config = dict(
    n_head=8,
    activation='swiglu',
    seq_len=384,
    doc_mask=True,
    train_tokens=782200000,
)
MLP neurons of a small language model. Each row is named by its layer, matrix (gate and up: input weights) and neuron, and shows model dimensions 341-511. Each number is 500 + 50 x the weight over its row's rms, rounded and kept within 0 to 999. Numbers have three digits each. A neuron's up and down rows have the sign that makes its largest values positive.
A block is one neuron, or neurons of one layer that tend to fire together. After each block is what it responds to, as a language model described it from the Wikipedia text at the highest values.

L4.gate2:539537515462586489556500587513529456545493491521497499535463530508447552509452478505483490503482538463498529466587521555565515523503487410552528477500626426598504502519495570501500504493521435485478538533490572591498523592480513441487516506527519460482537545423509510519584431535469541517544573546524527546462470509464552491498529489487442517618559437392477479472527589533395441478502488447495540493498451459439441493528501473467483563540485500462477477511464555532528461528479472521495514514538473622558507547557
L4.up2:533533427502531547440528552529471531414508520538599477421543539536529526423501385583504480479398427492510440517515524494549558420508496484531419465489605533562559499492532475443499393542397505491446541459551505567468448593533469508510506452538418448497519555513499473543487534524496483462566511568477428539517471625592490531478476482530481492551556510454500533597579550473456529470417484553489583390499496494508573498474452464500573459488468506456599608399439476612514578507446350440557546475595502435467473536506
L4.gate370:481446477487562609448550531508476491505533499447605475486493520463523480469555511458501608614482485453490450449504474462611621512516473520451541526597480507432531532457498490538531597447533476451504495462504439535451443512474482430509537487524606434493538505420477535508488488436485423567505511455489555517512404465584527452504540556403457449566407460558491575455471494461503471530456499519458527518549454486477526628468577570475463548471525536501563518530464491624433559469518532510440585581496389540516570548553
L4.up370:532475542492515539501555475562588561467558515435479518506492467568527501441499480445521536468588482475475454567525577607433518424461501523513464584525556522530554438442511568426441578539479437469567583500520447554458505579466492377521445511546503532507460432527556539494596555452512465439563555481446556507566480526540514417524411456526587484525537616479498603486445488548401522522541451506523462555532430533577485538456545490556541461434456518494480433573502554564450552495460537442475604463539400524513597571540
L4.gate449:521487455462467468419520590393544536521497405437465516471547487502510583546473561548471487533518529519562595527512470506471508415446463666498444478485453481463641355545472531527461553361462468508410434459538364550541459458508459485575461546498546519555593457446552464573495449436561543447554520474483542467532450442515599615480487565522477454506427481478522470486506532546519506520493485530420570467532534458497489490513455535452513566576485439485519533457542482505550439469512548491442421502577431467488466529527
L4.up449:637411500548494458443496495456531533502427458445507451412454420480478539537457502518512475565536478450470532496497494541604572496516440616553485530577524490482505479420464470502508566530564573554386484480486482515419584458473541496415524523519480522492499533528522541534552487405450450479530455508513488458560408537534557548488565559408498465453478617503529505541421508587502516518553502517501461568514491488426497483548473555444499512418540476506520501534629514517487492581483469473502324522597474503469471505551
L4.gate659:481422501406539528479502437513481431568455466498607414480501510434473495555552416489441529418482514584489508391446537503469484495487438464439574459473593490537498483404504559544455538524510521552594512491533507474509492509452538499509387574524498542571634524436439447431572487456554465465557539552592486488476442540677485455513479507462496561405374574595494519452471476598469507510550554482594509513571444466468442504581431480532477575486537485427446505448546480459434501496551460426515500509506532479452467527488
L4.up659:479484492542474487460563489532456475491519479432451454503465531534436583389546397548572538485526531489518414452405584538542501609532490486603500389536517535485458460527483573396484486527488440452492529483565527487462509521485521540552525531547520515456455447516499428428546491575433523511529641555491519450532431558511463429482470489477491457548542422468506504521503519472517460483541485521518522490453514439561409543551531496486498402631472484514469467499548455368552366455454625456527475552515474530607565519614
Time periods and dates. Tokens that close a time expression, such as century after "15th", final digits of years (199-7), era, time, years, and kinship words like father.

L4.gate169:501454406567483413447490422409596487454480568584549494486542532531498509526527545508461550450430506459493477495519511540536513474520563587592433440488468525447495410488514509470540468558454593422419430477574488512457482469469498489546423588533509540366550577490554473441477437534557537572430549578470516523491358436512500499442399573490587473425430549455507514472494549551569523394528380428618577431508510500574421431421535520504607547480502432567579499501526470400452488502440490549547546485525534624523427482486
L4.up169:425361493536449529470453537431520468458456603574528503469552496514522533489500520511417468491529492607580452420482378526523436519561515535544569463481547451526529478393614518518554496447457423447494436449437498608531629527438481485692439505468548549564511530523549534511374442467591473491547516515490526502487416516458443458533473502440468505498504470506593477504512588508462580560536438459502503456501481496566604469635504523433565461560547452533615533437479489483466473481543499491508560390545476556480460496508
L4.gate485:477544465481455439468535485461564519490463539501502495463549517541454540552440547557599509465490541400514510543485569587419475468474531498494489440600558473556465512493498507570534542504497550467441482494561611428483531484528377417483487399478513497399499455544510536507585579596515471519587498513549467429508517558542496595457523472405503480608485488581471538515444547512461437496574469454518467492470457484485516527524461501518468427449437487539497528499516465494501502477545476486548536451433577496482496423460
L4.up485:408522471427546503500528527454529491471473572477488526560580511465459554504556457519471487526451569592579521420404533530515517515506504528561524385482528435515438447474531505580568583445521477508518460540496500379443523530557536483523500507534431554438485504484496469470454487535477457513559488573426513507485433515506567594440528466509558516463443449461512544345443524499513535564564547498446487472535560484454535515516523555533470559498516498572436488457482571432482554437428494510526477490525558509473468562487
L4.gate517:508453543512539401550468498562525457457496413487498484538468449521501469518442508463548501526519427541374537537519492526572580454517447523504512458530554500546481529545562603469475591551473506520588508479494421508536498499501480484481549532511429500499551374591453539429521414455480576453466477443465544444559420592452466624428496525467509536489515533556493575455423413487420486499501518474473427423625442574509529517520536522493487524549553539399545594447454520554526461430524545564510535531386434515395431460559
L4.up517:420426545521474503576535498465466450460435450521484466583468521547544548481554508453462567478529524594408473507480496543496498526517563513570464441511509503562496480572554618530567565401543472541506554429494555503493507541461556481449536557459485584557466605523484576541543543501402410563561482531509543446519469547471541564479444544436514440427498391477603551592463395505441527549566524435530445448492444508496445549431549538445534473506538490476484498483526577517462520628488546470546518474572419428424428432554
L4.gate734:442590524527503532514423452531401519418540531551430494526554472520524501435550521463598492548559440543565502574479476573422476622523550463492375496534499538434487536519504538552460484543470564505552521576454572465453492510533434485555480477464507520477521536464470363588555526505442553488491511512476524415525492473615462501597531487523481502425503415544587434536478471473501512531545441472451441494510479505555492483514513486484580360534505457448465479444488507403477450487612472486554527516451453518550510522431
L4.up734:551501577547513460437475454547499493472493549501415434419442441541457434455553530432525427565580541511538435534436595543574532410485456455448460521563585407504474483526541530542608500403598517541501546496442557472519500533445496556479544488448533513449582470501550504511469450447398461635574598409554533412433454484538593503475581468476384505538540486472536479506515512535567501430519442534488499527524532373554511530495539535430478399440502554600503519477469529463603516530487488418573475484460392500495453523532
Role-marking "as". The word "as" introducing a person's role or office, e.g. time as Speaker, resigned as governor; also "as" starting a word (self-assembly).

L6.gate135:458628507488439478529472582495498475516483499609512535427483470467491483478520457456461529520438412384524460478479491474403415524459464514509444493478503603518446415544524514448451505579502535452558436605511424505475488431563434501497537450502521454475534389524499519572450407404498525553601477490468558571465433492556508515553539454415509478477518555382608573519461453437522420470477574562481491495557473488483531524417407510508495547503489444485504510484549510524426507471478487573522470480529570417411489465485
L6.up135:476413477446537390435557527476415512557463454486656487549400466483502511420569529501495433530467464509483505491504578524515526531535503527568559471424499569495496458525556506426467520540554494507449382462535442502465475466588512498560579527487398568529528515543515507549476522495487587441446500557483551553543483501479546494574462517521564456542429526447506473568494414506454408548652591491460526420506513442586540470469512469587489589542465412487452551542450496540496326452479576514487450564541549547508458446495
L6.gate791:395486514415518458392499498503562468580465473456523531547510481438518498464457497519531500485472515512471508505622410594496491479579527480551484472485646555483442470546624493543517492496510460435522527535475525534454464584509527491437545604497586543430524492486569512567459583578539575534487445490442401499606405467472536443540540473600485527474449518530485517440530475509474502488553475466466396490467483522584507510573559492490561476463507491584553512421574519530462550548442503463633533500568512540546481493460
L6.up791:500471547471433473496541464415481518599456549550481428533510518534526537407440501472491540495467563444488540543572585500500505499495573494518518483481579477549433506456583432545489505492460444513575544477465519540495508477521535523479450480544618499433500369537464503584416520535493516435568560482495508652503456553556562348498462477580524498518416521597511450463500580526583551554469493557460477427535549529555528476501491494498506531465461485522455449456510566485486559535438480595532561508504467571521457490606
Clause-linking words. Relative pronouns and conjunctions that open a new clause after a complete statement, often after a comma, e.g. which, that, although, until.

L5.gate233:488473428538448477478576519449549495527499532564480540461511477464526585517478477451477536443561531452476451466553476585515433554491473474512463563491591491535502561539462510508475537536481500418477471456466605473507443461527548568466447540582419549474501555492461419504511526431489426387436435483515517521569473492530596517517555436505529647449471504409506432535655497470564527440519531504522463520564566458531454543504515443503487507476510444540475446463553585501485516457484475560576451557562511490501515441489
L5.up233:489512548417442526535502559500462557445536514521513479585398458554443494459502482535500481518563488529564441424537554515439431461527505502425569510494566425580539470556461437543565396544503458494499485544540559529434548536473446534670502501415501583588535480491449500530549563493482429418497465540536494483465504474576529576521529534467607559521483483488621414482555508511467540465506559445527524498564436492498563447581553536480566482489412485434542508449562510482485556483426418573516503382493521425496551468561
L5.gate428:486412477495567450557526506537570497458353504454449469585455431479529509517536503513480532553560596484505482496416460583457551584446514399574457526469504477533527500534567475523452545436496538496432397503509520494517443533463541466520508472584523546516546553468503569521550519532496477484566386545436527508401510492471538456481522533434454518439446543540416467448517463502526451518576517537418484402457539473487501461536530469400461438493582469528593413580511488560471574509607460502495383446507608505480492580493
L5.up428:422559529444547499520504549430525445510569519467520482525521566546498378493508493548479480511494546568469481580546470597544507501540460486522475416464376559439515507502567501407533529451521500493495525532425595439531478507504468571508541506460518529484454479523494454547499505522505362518516536534427440457601464477396412455503520478447543422593510459395516506392485448501494416536529442540562514505488589454524485512530535587508491551467536424543511415465571534541420507565490538432539498510499569553475518503557
L5.gate460:497497534422432534452427447539507490521507514559467557478457511434416568411520517531520594492454603431442566567467466414479563474494410485491451551482561515498437526509589520498469513534518554434463448560481578521501508535494465494460522493497510554518591509529497440502490488597463447518476610399417506439535427512528568443550476548543385446428435447524495557561485588524519492491492527448517538538510484524540467445486511486459551574519438591490572485538477565422532417482493507490453506617534433423503465602556
L5.up460:582495512433498488549504465433576515486521456531533543484548499373589631461550479573423560445407573570475613496491509456476510432476455533473601455477483473510546543429506529425476494482475533521431457564524522459472514514442534482473549487488531438472515435497453506562533471507488491533489459427499561545551531461433632507509454572519523571436464526479510447573622501494603513461484526456447563449368556551512577628485504393486449537476536552524530552472565456447534497563471474537490478495571524515485497467407
L5.gate713:481460464496603522555536506469469468502461519506508494586467525536588625491482581532507539451485504460491498547448519526486438545502539569470584544543519504440453548510500532598535538598549488470522444445458481524363484418504528449516470469478471485471565515478508373435552446444447466578459483518448502492507558523524448379628472523431573490486477457589549553460548577554472537484610434486506519552515505579522564548541546421486544429493558548456607451461612421557559542563489511454497545479511540520538527520482
L5.up713:620561433443539454506564476565486458482521499548529408521407436469552496518558523493500443545482456477529568484452381472506470434431487551561455603514558522558529504497474500458473476486500502498437558412532486469417361450441555510478494508489514573437538518465516520494630560519492426528486420495452439498429444550494547324557520542407562447511501455587416439459517495465459552520520489529510475510496477536505515411534495442522488450541536558437464557433513358467488540534446530482513461528444593528432482549491
L5.gate730:541478580510535432537469531478480506519477532530582491349497562542542463550471511460442478524529555589504493484534550367477502596485545555484517461590525474489495529484539453435594496582571543506481423395493578455506508539561601437553460570469460609520564462521500470501464537550505500460463611569553561506436407503544471643572454588431561542412517494491468541438488460478623482529450463503450483499541490510533501589571548539428485458523572552441491502575546502437550503510495495528520468486450451464490595506424
L5.up730:507499442386581598448481476569507466519499584581521473496565441505459544515440488458526430448443439407438475559508499496557551531532459546499556547549442476546474523469542480409550440443472536576475463511437485516481494412500605528447526530427473455436539597542532481424489522575447512616618441457526565504495528453521555440444373590461587566634542509467492390498471537563526512454574511529403472556426361520550486461443497459497458518465535434440533538503505448477487465539430530513549391496490559565491466546536
L5.gate773:538428604516531503615461490523495494476507552562496586414486468444502587514537473480580573497466473477573514504489452479532528443503381518392447469486611481453485568489611528467475482462386539480545464501523512630570532578405514570501517561523454555454551597537468589564545568398433483454446550394544503508552451522488487476541478516515608387506475523514566442605395521431487484611451469469557484493433489491451522449640579479442482474506417396455563492437550530561525526581486465476528490536509441480566479467503
L5.up773:526512450493597497542406441476493463518507472462531513454513543462487505437567527532542546469509460498533499476414502537434569449518387494503503526531489513420602461529575525486591540542501440460539397459568477543524494473573475542485485530463566571543507552468599544549475507488471613497521420514442437532550504446510485569432563506465590388473510358581477496539458508518383461515527444490549496448501517524536444470533594461502521503490558409449522454481498472436560539473465422511566532474524477510516613513494
L5.gate909:458508427413571470558415552465427523515509503529488524466520505532559575532509466483587569629455478547477583562526496431583445494549489551406449457455455527510467550481659492566529587491440477494529492616439552561569534467458529532499551477448436379515532506491528470504457494465456530593448494445475546475495382459430515575566437504507487481519494505444492492500504547464405518547471569448441508501498511527588480438421486507440559546536577461476524572449503481521587534427464501489508523480534423471501457506456
L5.up909:374557495544450488495416474514460472548430536503395467541541527475514436496441409352548424557463543450539502418447499507470465551445482568431395500527476544478494484471525419530504571517562478608460492599474555528498529451628513559478591457516518460428575546518490493479571594453540423554479493444525483506495400458517508509546423503514501500411448505482553442510500506493547568480497449535458510454499449468436442512430493500487545414438503444474481471505556532522485566500516457460511511534396480502504514495443
L5.gate987:482499533459587444500490447522433380497490457558628564497512440464456524474447495484490487568572502476536398567550422448459449457419451483546480569534566488461493458562554483477522597468461647536522564546533377551559570492543634520444536579467639533529545468561418509518590599589440510476545477434506422497520471494513455489351535457414456433493531601455433466526473488508430451572477484414375500511458523527449525559569521563465399406529504441468521550495490414488502560460547444526510484446444505499592426522569
L5.up987:615418545428497472443354489544498537484519483414487417596599458552581497497491541545481516489459534496464542433494425491536550460547558530455515544471481581445524508491492481504481426562442502507452467538558528559453486431459422534470475566481577557486452503439476550529505542501525545524517537538496426492562510479462577532508493523467517534495520574517592600555504515472411516576488496519390538539494588448430507465439545492578564508530540494457564425460508478550555529409533455543507491552527483469478520492548
Clause-linking conjunctions. Connectives that open a dependent clause or comparison mid-sentence, mostly "as" after a comma, also "than" after comparatives, "but", "since".

L5.gate281:499585548599479393506489549496504509529556553509491478486442514577467494525479469504521549517561464467522425447466518467473524463511477447480488570491542530451473601606544452477454433501499513522530450450455551550483527496579504472575569518438422456473457471442433454484521460456514460461625415396585453487466590518479540534505541536491465607472547536489575455500631480512477618464485512443506525557512513518523508628524501460559450492508519480546509565504425415516466512479491474555565504487471571465486493549528
L5.up281:590685470517494491474433610535426599431486465507440468514475456582525454516556481572547454472524451490514431440454454524585513441510509541504503531551470532420467429510497456489498473500618518541609564459491548539566547539458551529550572495493564517402487580586475501508492441422522454506503491538453457585391580533401553325453470550517547492541518563537497500596469399573568461563617504506539457587513493560462505464451507500512468447565499565471450562551527507487408500540488584470492502529531515467494578568372
L5.gate360:491447447517479515519512459427496491546423515424469515492457550488537452597521500499527528476484426521529561544463564347509502481491544443453431503474506537461452547519487489565520459389504466387557506516501529494549520517534506469558456479467528532571599500458511472495494483511542538418486546496485527455457453507437521444546458571494573475503505488527501538391600544555516524571389569503435591537530549548513510516553509433480449449480462464499617450465535482462597435367442468491454483470496486504564438503530
L5.up360:489596460542625442539520515516560500485479497437480515504451473556472466530502525502582520624485476490470382457481498557493595511432581484625489483556500518408521523563420444493505557588473500511555496508520510477448539468407502528535444558536517392483589489445498512551570557488456505345557468530490468502462523477518445466609551535410455448461460495504441531468473529461444543517495566459505556568528587551499580531573525552470513516460551554532527500518473503508514511390570489629475455534501451499452461465488
L5.gate386:466548507530468540518458470439502640499535443511535602565554526449514472506486467488464614458465463527448517493510567437591598474509555570415464548568453486468552488515394480525494589471451520549570442536522500399526508572474535457544446540580559476516596541513430472510474468508507524526579529493518543589483441562468490510429560449479526445583468542431572521461516546518420486476505471499480484626523481594335486562505512488422476496577543536462464538513500517488494432558456457561545484450575532491487449558538
L5.up386:467508420549557510456466500476477538514528404507422479523548486495429511462421446551486475454489472539473569427454486540491487502515503429479520567568545445432419473511565495480574547496579524471499470520470517559416519542416423562486571567578461478530480423566482504535518497479554478516540506385506425439555499449436469521502426533573492584486506573495547508411399594525430501575545458475574493534493489541388447506554472503452503529544485385585489455557576438446476453494515488379480499429501522524483560521590
L5.gate458:489446549468545494449510498441491541513529442461551474523483503430518566488600515507498501471422528522556578506598518424526464499530497526436457482566505429541517518536509481544591538517518471465456542416478503493578544428487550462551492477533510570540468509502508526505495563492563473510464495538537514559567407524480555472578593456591464531581526537416476568552510507533597496405482444471488587542464477571503560546611568561493524555582553508535488512528550538432530486518538479513595466489536520485510489506523
L5.up458:531556477434462435413441515453505475550430439550578477415520510435559601534488521425529515502548587512584529446513444522470394604533591476463446495575557373578488516458519491529555510626532438512545562508587502473461596582512576637503433486537441526551436481526460505371533479536608431454534534491539481556492502506459557410537556515550511485493515506434476558500521562547482544532462450416505586498545508534499474517500584501434479447485563441509477500573435488486538557501481463390421559413506495533552515515511
L5.gate529:552501481482494520530488559548485501581420466502514500464513390435539517557535435561443387516525466509587600457519523437428444516530561472461469450424489413507539416438455488549516432526505540512426500439465507493473457499526483487538514546543537463561608485507414498440452434562535452480555439472402510516612416549551451407524547459532510428529558486422475527489546482497481466500488514528530460489475427463474586595488380533474605476521597466472567556544561397511472467521510575441496512505513487536455554482564
L5.up529:468413479491375511411533490475509517568542516487517504532451447593490552605465513518581433479419480486520523475555442511518510575562449519473540566471441445415469526519444495470505565473549604441547429531480548368494426492425472519536490494544423486535401458464465472497547509590549450530516467511457465563482446474430484517480583487499537508545435459413481469491495439426507471482521541587476537491567472360555554507543526538536439526442499586502418447500539476532504531517540506481510475534493515452569445462542
L5.gate715:553496473365423530457441455536442570480519453543482455487398450497487540511483463437462612550422456545475495474560524485515496445485472520451518479456485470487519567542525525421523498457499512495403508558431600416474472434459524461573495483476628483598487491604568507504428483581518429470512472538455514586537528462416453472543551418588491491476503442561466558433499449629570560542570456493434528458539457526485543554466494495499432471433666473402496509616482529534558571445476393488536479436412519505488529443568
L5.up715:566566473385515499498524505496508485599482547487482420491515470491498450458520470545425444529498536483559493526479457493474461486515579493564441526529602440546458430469551494473468489501471571452495463422446409469444488524489483525451459446502379554426500547458578552463586465384410600455462492524546471440525520580554431432572509549565489512489589474444429495550541446458560533482489510455491443532511536442468574456395556393466485495514498557460465544517515469465502478517499529592501436489421533477543525472539
L5.gate761:541454413517492601425566506489498583487543411487495386614466518453514557493433433472559454483509492509461501438530545532652463497449471482505518515466524509431421565491426535449497426589481497487471528585539553458412532528439550485518470540540501479504439495542469490468509487548504611475509536560426476414460479569577601577588552406498531523485478462468481554537441508521485519603484456517467532507591617451445542445552583423535602413468402548484466552499544561530421420558453494507515551605513494479503494536494
L5.up761:557480539486469463501520435510438473511497422530500434604508436457480501623525445411490554459518488563526511461523431556454518417533421506514557535516417511524575499494530619466542479515500469425530571536549579542499525545410489561492485455556503522541455447413422433551492491416484539439454544501569509487487508493466478507533604619562502490441469489475526497396483563515492521538556460408532485556548359477559537505564409549418478450555475487480538352528480506447438502473478508482515396587533443621452538536576
L5.gate995:539497483479593479542456515626388531483525509522462531488482532527496476536573631539497436573512515540460457528568591479548502493507470500368598632530521535514519490548454456495571506433467469524481483515465523507522467623449529510504431487514540487561550463573568563466440520522559499530525447410561516585427475496461526567454514495524543506494503492537456494474530526579520406459384475456496551596481495521450535550454525517594480464582538532495360521549558489512559413489452496504517551465460538539493478493500
L5.up995:482485608447470497501510496427486543507602542544518536452446456438459512548450498458516429530542490542455526558492556490486433440527478392484583469488499523460452457447540471522467462613451556482490423497414428485515527580484591496505461460504485490489536458574502506519535496464455544542462533365481545456424478494591522482542432421449493427517495440497520552499527491498540484523347499462483527534500524526495485470459453429428458548562592460374410503525546525498439484447482485487563412534562498525453517517481
Date expression endings. Final token closing a date or time expression, chiefly the "s" of decades (1970s, 1930s), also "century" in "14th century" and closing year parentheses.

L6.gate305:474514383515536509474533517537633524583501500490425476496401544580477480540507479527535462515560501436360492488462547522514571420527551483530523530445490504444551591513527490555536460440550463490525498483496436404515482545477543423547447554468480483534581571509475589579501533543545499566533444485538491561533504543507545475573508522476570488439404485455524516476535583495468479434520500504503555426493462556520460438632508541503463632545428553457516462542531435474494520455459468539444531421443541437465463472565
L6.up305:501587521572494545463485495541477579531422481486416582475506520552423518494608454442534555528502562510442529466407537567506499572502555582395469405565472516469457489553476549463506523405452507508493527574472459448461543527449518487533530510479414477523550544587583450533482494501591536449535572613555445469511497492500556477452507546560505510479551447474485446508489549512456554512491493543517549451539511468535473594462543439482506500561517546509535557407619466547511552375455518553467416435515362473382485467550
L6.gate501:459552516396470601450514455504488578449409570487525541493532517483461532522459429510506505536485493474492465581509552542455512572461508540448488508527557450514500467652504510509563468485572503514549460392458434488470525515559509451388546593474590513468506503482386488531431427520469557507407487365564470424491500476476573582502470497491414560537492524468572493539464392523528518478433474471412570530519569495469517561525603411559525499410567435631495519566442406479473467496509490588472444524453551470480438536540
L6.up501:397465469601550501491481547571488520466512529493484520510452457549469476501524406497488541541466589476459558472372578562527492480509599425526442499477575549477547540494524459391534446467526452541556467577554521430523498509516552524513472578491482475433521587565432501507444498496487492509458400387347477482443533560457462502373535521455485484600559534546422546466532540591447546448521514430516523489483553520553449562504436557576463526416466516454488619552505492448571541444457503510466442434473527567411498557512
Units after numbers. Measurement unit tokens right after a numeral, such as miles, nmi, m, kilometers, minutes, %, Å. Weaker cases are word-ending pieces like -ologist, -ian, -gen.